config = dict(
    num_hidden_layers=14,
    hidden_size=256,
    head_dim=64,
    norm='rmsnorm',
    norm_place='pre',
    attn_scale=0.125,
    init='uniform',
    init_std_up=0.0584,
    learning_rate=0.00888,
    weight_decay=0.0,
)
MLP neurons of a small language model. Each row is named by its layer, matrix (gate and up: input weights) and neuron, and shows model dimensions 0-255. Each number is 500 + 50 x the weight over its row's rms, rounded and kept within 0 to 999. Numbers have three digits each. A neuron's up and down rows have the sign that makes its largest values positive.
After each neuron's rows, "fires after" lists the tokens most often just before its 100 highest values on Wikipedia text that the model never trained on.

L4.gate652:487484552540396577481449527494558546518437566579557430511466488472475462475449590512520457512578443483636518504550565542557426441467526568522519450524457570529525462491519461401494549521469524562533565443503517460444484549489535486584460492467543480470519450437542481486511474422443506518500573416492475506461509527474422514639557457466309510414468519534523517532433466500503505512458479527464516544562515462528542590533517622466503502504479535521367520465467602520464528556536448526457527507465499425413488423504468538390533531542559527525459453514408504579562592497508445568381436489575537372476507464456545550476536552553441466485563554578523477517521379467503487447533441530519504483515582555474568501535502553478580484483404511502411494544543429530487476512526534
L4.up652:521535509529393582610475419532428466522574523539522450517498478430623447509476488480487480643473564535524430513545508516431548584540512420453517462532495536447505612472469531524441554460494394480485495527442509440545460552497647501560495465496497484396547433535558485548512468520553453529523435506523480507536548468475452522498522594529442437492476501549536490576439456443545460509472465501516637455462506441494556401579452475548551489457479502496531592513469630482577503522495436551550576431434537536536480488496422514540521484459480451569489474487435459475513451589451490460455483415498469493515512488524474545535528517508471532532526564508472451458399446450393478469551506500549558519465554454445419376551472454469534460499531436451374513432426404504449559443573552
fires after: " Ch", " re", " no", " Re", " An", " an"

L2.gate35:491444477476462538498531456546441378397460514481462490459446540551510483479563502525417388525427393507609479584587545505473510443506511457553511511450489485493594455495478377432506487602528473503573481440456422575512453508498460561419526523509566511407542560469455467502572450534473612512559527513516529447559441468423512470531646530522560522544493471467490470387503429520554413551474425511506508507502593512506497523546580436433450550583431446431551537530469495491526399540362488502480512447431470418459452567530474560575498555491484424557492507459448477492408411486463518466590504447500535483432505482476518496474388571578535470628484441537502452478463542462498508544466475538490461550467483547465526529491557519464524478467460410428497466437503535498530449484483480
L2.up35:492474532471514448578449453528559530416627526610523553505482500485448494485533465539504563558549446504531451524399527488518458486494489511501543529520575504469539601566495544493499493532469450530452557545482624523478382558432462481417469466473448520466609453523478430434606610448495542566461534500452490451527523428578439501532490505401548551477446467516544449491499492496584487544546564479539461397535499506461495537489483548500486522555484494521497506572429495507579605487532517432470510549522478527520433464472506475377484451457552493547514560565494577520451412573396504522549458504510464455608458446493473560464459520510428386485556523508541420499530447495462520510599532494538477402507508400546558492502496407434498491514478484446440522363440615475522378580450500
fires after: " Ho", " W", " H", " S", " D"

L7.gate529:602475548522522530550473486505483472533566567538566477514504549453417430457588463512453408471504491445461550420435518510533516518574573561441432573464548536593444557540508580489478494482482459489539500507353570393531459545518418482450496510499481585502496465435462565556571479476556565510603422536443534492581402445486577518480509527503442429492558489401448519493504539586547478498505475550477471481510494429469424451478597501403535449510420531504443564453450436479531566511572588406491450414527470535478542525476488467412481510485530518430494460409456542528427455500535497500476546518449463509555526488553484451461488523544377505405420520490458514503513467513519484507428394558441518586562484424438489513582491639487445501483533465496551484535412425499540600467492501
L7.up529:585498496480484565431500532516556569501586547594473467468432486561478505375411455548446573517511537564530511496428448466472540511450599452527455564550496428485485427476395593483521518583540496520547499456498444456441548531450509514489530454419504414520545429461550532479520427481507436544483522451462520498539482529514463518479469572453498452440558461448488621523538590487539475438564465477509475505480443499405376488573568459441544590479534467489494605455439485471500553468507474479459516407417518492488567483423496458542559618545477441493440468372512474512584558511458527401431586451508527446430544519550578440509472508543448601505517531488515531491623428477524506581480437498491486509516507588399424474503462584506441481548538470472553563560528522556578524467494499
fires after: "\n", "ed", "born", " on", " ("

L9.gate525:511562526447496510497414524458545533538442436438436444571528564467510479415588408455401587474595526493452484501506503499471541486585425597476477538522419507553513496430432582494494532472461546592468440527628481616499571555484530422472497401467523499455440509524467485525519529563447524429540539486412433495508469519499579419396530447400529507466521516502480481547537460414473466611567492588470507535555470495604519426498440504442419546577622481479458390478426480470492535548525558507524474442484529511592465518457530491461446498481534512506569414562464538490461439441519423464450480492492577523516577455432564535510476419514437535543516531467450441451569567531520507496480535489483521505494484587579533489510447433514511561516436497559537433527532611443594537499504499
L9.up525:467401548608560397521570465523477556502482513391455556504567482462503515473608494468537509497522436513498491532531554519451472498454452492480478608497514460594473536469500477476499482477523530493529471582564475587564467511464504509408570557473431519432543526580488477570450425451542552454441546597511595549443450467503476478468525507462486496390545363437521507546487507504586494564463586532544572530524499463436534483505562530347495490544586421630555538473487455528570524540488535492445492487416509530425535453601565539563457494447459473474441443588483520477510501519459495529490508426493508571438570433508467395460491550445490446553572492577531553414518533534459451419461464398475477529519527418511502568531513470540447452545528400492524516539485425481536598488561462
fires after: " |", ":", " /", ";", "g", "|"

L7.gate398:455561487560516561539471588575501539485450571551455473656529552562489485420497389515573472563502528453455502519509578480406481481499456456546418534442411542571472501556389503546542484544476522518502578457418459572528459486492458500492555483487449523500515448479547503549511515462650489483443583481448547489517531530493448520565438543500553530561506496596534552464462530510503582599495496603522462604506504481532505442569523415475563510538452446458487522467492469545520592541488547453520511466581544491453525446506542471565491468505575588447433541495460539486544487509579424478440489471480565538473451561416511537481533604512463571460569425484488516433381528453542505510579459461445468471390528455501438462515461491441480416487499438557464542620589438544570516548467413
L7.up398:360457410429512404564498606568535477483461647475524431483441505432446402442454538525498466514543546407465443531507515445369503496492542517497511637525508469452429395497485607495515466483539522539533417537457577486437475476462496532478543510471501560397514464603523481483464498495570492502604432459475443524550563485449468502520437482430478507489496417471457499521485587490516485500568587463515461506465505473501453552539495488508474507589442561530607468432421566515557468492496549517380514555451574427506537504434445496476557623533547430524529496511527516469465473478560542612496501448582521534493583501558481529471552576507455536462499497463504492567515440451501485530552613573484589515481487456521426573472463525507476503569500483488510518430583491585557570518497531
fires after: ".", ",", " where", " ", " who"

L11.gate73:503600600498505420520389325501550502546581484547472545609455545529423529492522533445564583490494423577542418488369451560512481528425569477490468395477579467496447425528521454500528530578459507505440458585493476476506436498484436565454419515547537514520439543556522492505597462514435485474497440505483443500488582644475472454430549467443508525506445460469456488528471482485597482494456503496571514438496449481480487507478498525399417500618466563498515528472455419424546467415564556526420504437455536472527432510516527444550448524547452522447528536514480508579426482501426468489426498586516568535553489492587512473491546560517539530582503530490477481513556509544551504462511509549389518445404523551476416582538482562487478564553463545444481531535553512533522482427507548
L11.up73:529466411517486432534460520453531522555524448530499523448472507558562486470469478605423425569557525446489436492514416419473462572459498516415525625444503455534486547524470573393463479505536514474456436595524598493456505515527526527493546404620456525601479468440457503543479561543487578496448494549423541486443485332495547485595522512445470487446510487443445558568524574466576523421514654576454501533504499488470398450450501476487551527469486441507481555482504479584470493513500533517535514504494564528458567439485474377635538498457486485423571531486538438443589507532493552572547541576457463510495485464513466475513455520456485536505455460436501531453604476500475441501440555443528544496422568456490502458520392492560499402556574480540490514606447445524514507510513509
fires after: " on", "On", " |", ".", "\n", ":"

L6.gate391:577512580479489489516508458537476520487520535586476471583550400512467536401536438490478445494457527529545494458632451459482515535576477414541544432337493460452556519442448481506551388519497525481583523480483489516522529520501469488550505536464561515525470506480462446509438418493555528455575443477471467514599432428464498485535457421488463335503514507493552531481482486494607517591479484480504548444580497516495527512463487476414497443641393451489451547570492497508498566513612459489404499546534450598438441503479558457420517489484458435488508497537514516456444480446505512459500501552377429464576459502460489582499560378505441584442480447492474597548535505597595438448563528539498550477534467454431484490489512498487453431497463545513490549391506453408488523475512488
L6.up391:503532515499510498354542389491478509488549462453385452457438391437585500512437534519553561596530545452590509463520491520480462532515517475520618553505414551537476486520560499476473378509459428410483571462426433472578531550525473474476480459571552473450441438458537448464524478538527563605482429356519502530435481536470488505442531501465518448525520551570520492544481512554472491525526400558463471475499448457472572564538445487525524534508518592482447485516520458506488475497486470486420477564555577490460605594624493447515503493438394443471571539512523535542510509543489433608535573553442538587546550510583514538494540454408519506550517449516448452461521460423398514464534542454496598479540460526518574511494502555495479556442513488589518462380491496521564445460459503
fires after: "ed", "\n", ":", "th", "d", "iv"

L9.gate70:499482561544393586482429540603452544481448444520471473540440634549476550599450518510511402534593521460577559500572606482518530523503516419454487486389424475410464526449459503522548426527544496497569508419561533588608432538522453467531496453515479482488456474608502518476548565471476472434547502482533494572576421503504530410427452460473589459527511521585572470507429494415485497506574557507515506520561488546551542437475423475493421470459474557550408505544529434513577493539518522484547518486446550556532401420438467548463490582537450447518501464540494517479518583435583508557417424482552508484487463461357534505530510501524524483514483407490521536461452454494420426418500491511369557557502540468445531477447465550509507469450546496495475492531514520590479505419493494
L9.up70:564524563486582458490519461481543528455537533474439551552571596532468508418511476487552485601455571472586480596494574549535422576487459543436516508580554584484532494539555476522478537438492474548558490531427589524528561460450476533592479538470430399480401470511546564504467537410499517483475424435473465474449490521510444527554502493512480500452508448359445407490388550533543438548409507460500488536520499554513530487506512538473500564509470498571588551535394479422534461509553561528458536515476430527470465507472418441569501511540485520537506511435575580526447507588503454478448404499447489556523507516478510465486542437526430506359606512501510501442451418550431590489532538474554578499496544439481485447455485531506479535615421487527426408572483485565462510549507368
fires after: " ", " an", " (", " re", "g", "en"

L6.gate638:546516557545485462540537564419448484528410462358503457565522531508514511564466538430521515435594568480509519427484494444518479530490569511604462451483460491529529406546459444511485390546432524495518516507446440418511498495572505486455459569534568505445420549505557529585471494431485447491455505486495500521559452448417518556416464363511467429506520490497500492493574516476592568584508446570463544590475406536522492519437542494486566531481530491454474520574592509456517550526578523578563538515525417579513536479517493486507450556534546463525506512482521565523475510522408583565439519455398516575511447486467436481449552487543441498429515609568515544477570464482486471482451509525581525444526373561479495431496391485416487463563443481435557515388537537510618577424513482
L6.up638:480509562488411508469535336499449416469510553500471441505522525510514470463435528618477544623542498538562455542523550500504524470505497575426616534430569512542550479445534477469517450529460451546449579423444438564556467465429547485562438482518497511526571500448443524526601491511550549436533468573459471526477429575458502564558509485467506501498434429547402482385526565517434495513575541464499526535554496430593487490507431484514420564534510498490556581531493581554526520485498442492579526454597480515521415511482450529533473421546394506454500522556558426502505494512543425575467465535443478544451503396507549440506459527406484464468531478518586515500455418552548517495500575565519470527523514545576440495418630484497502500466402579597503411495476532475501479547601511
fires after: "\n", ":", "man"

L6.gate703:410521534405456534567460545492546455539499484543495526411558548496502407570417463471471461466503460578491516552495458579527506524492478443494494499459495450583520425451482483527470475444547545450558471493461555463518489481456476470418492470553446487501450439550539535388607512523509488533558518575533499465472521521454515498532493418460536495556494495502506523479540492512457465469542533408452524518433431529461516427530457382440428584537488517524473451483564545485385566524512491542516454499433506509499494556439535609457450441443590504537527484475525449507455443437454595586556486505413361583421557519539582541455574429548414439548548495473488469467449460565442458416530596446435441548656378551451579556466537493506475520479495607442456504420491493594509508511470464
L6.up703:452468600539535515468554582358499554566502475481470650563442421449524582516491471553511456443514449516504496472481547482490522539542451499460554544613468530508532523428520456474546490530512451503483450547519504551424488490534440539513460496547566472479586580568518554479500396467403457480523536473507470469460484507481530462608494536427406451518531471625502514535502560563605502479563498506610607556478550524479493480422532545449515509556487533491502506514466384524473447558603429534486545474504592502518454569503536494463519364461476390483496457502501519456418457573499567509519636411550482460527481534469502576519525549533487564559489453432530496464535427523527497551500513503412461504520609547501481507487432476623597537476436494427464400513529548558518487540532514
fires after: "s", ".", "te", " S", "p"

L4.gate483:419488470590500403506514485468622504533534505556511397412513456545535531541578581539521476520547521588444471477501480549498467536491519590501547491561555517560541363492573419457512616487475511483510471535436500518505603376390515550536521542504407518468565448555527540540524552528511476506555474548532472456507502500461450539491535531512502498594460531426487431545504480411461481447527519487563487469417562570484460580498483502511468438554444474494477441514477447417491453464584452494441520452524513504496460521485510503508508504475597438536505493474491394526479586427599487598439409498548431362559461412611440459511515489499497537566436508482462579575520442524489439594434457488442557511537529485512493499572494575543391556491490504455527560550472492466586587478454567
L4.up483:496474591571505521610478570455556455411549539472450552402602496484571536479560567555565546492504477472570578546501470524475494457488548488558475492481575495469467525543474574535489490366512539536490527460474511487487586466586510486502489542470468571471476568504538473571515514457468510449481559420554493543432414570414546477440419497532481528548481537412584553576523429517546511505518480468504474563467430464557455506458466438426546524503485486381590476411397454498514582493516483465514405500419513547508458460485513446533460412558531448495532556522420385432533507528499515472449535487505446527516458634579524438432514405433618494533486531437555587485522499427532527467427464494492513466488507445475456557532505438578470532482504388443581563458554481426427537483428499
fires after: " b", ",", "ba", " gr", "ne"

L6.gate616:456516574539555446599463513513540521611540543437522519529551609470495516430421544462530573576448520510455448533534547522493466520529506502455452578504430530455488486514520474484493540492399514506547531480502477374459547447450541574405559546605493523416532537492451543469522481549500452516604508454564447492572485451469557492494516428525526569550517461478468513475471434435520535476490546467445595458497416548460624448502426506500478539477505518563607457442558560527548483526536440459503467518441528455370510520543456501456522418478586465515524442545541442534398466460486506621559458449441555530524483511489528414475493567519540534559541496554439555453443531664485493605440534511592487527496463529485456552595510555481505561564582510360544520477571499550520521548532493
L6.up616:444441473583586456464513484528482526507490485447527504487502553467524500574458553565477541555523532514483482492593448568406424559572607459529522450486533486520633573515452512392556586527501612557557620566513501494513513429595439482494639553505597526439543481541595420467481556536533530539579567633520522557464460544529519527452514473555557464524504494485446496521396568458461510468526546479544443474467428503459452454483515475452480460514420543423456502462550435467564447504523497487492465493507407528405538529477420603578534481570449474485637467547517421500481436557454398525587510387495512506443556529499504505542580427530532506540506458485539543468573552439496517465537450491462501494518567532519559502456471462524526537536539451450548506561490487496479578542426502
fires after: ".", ",", "I"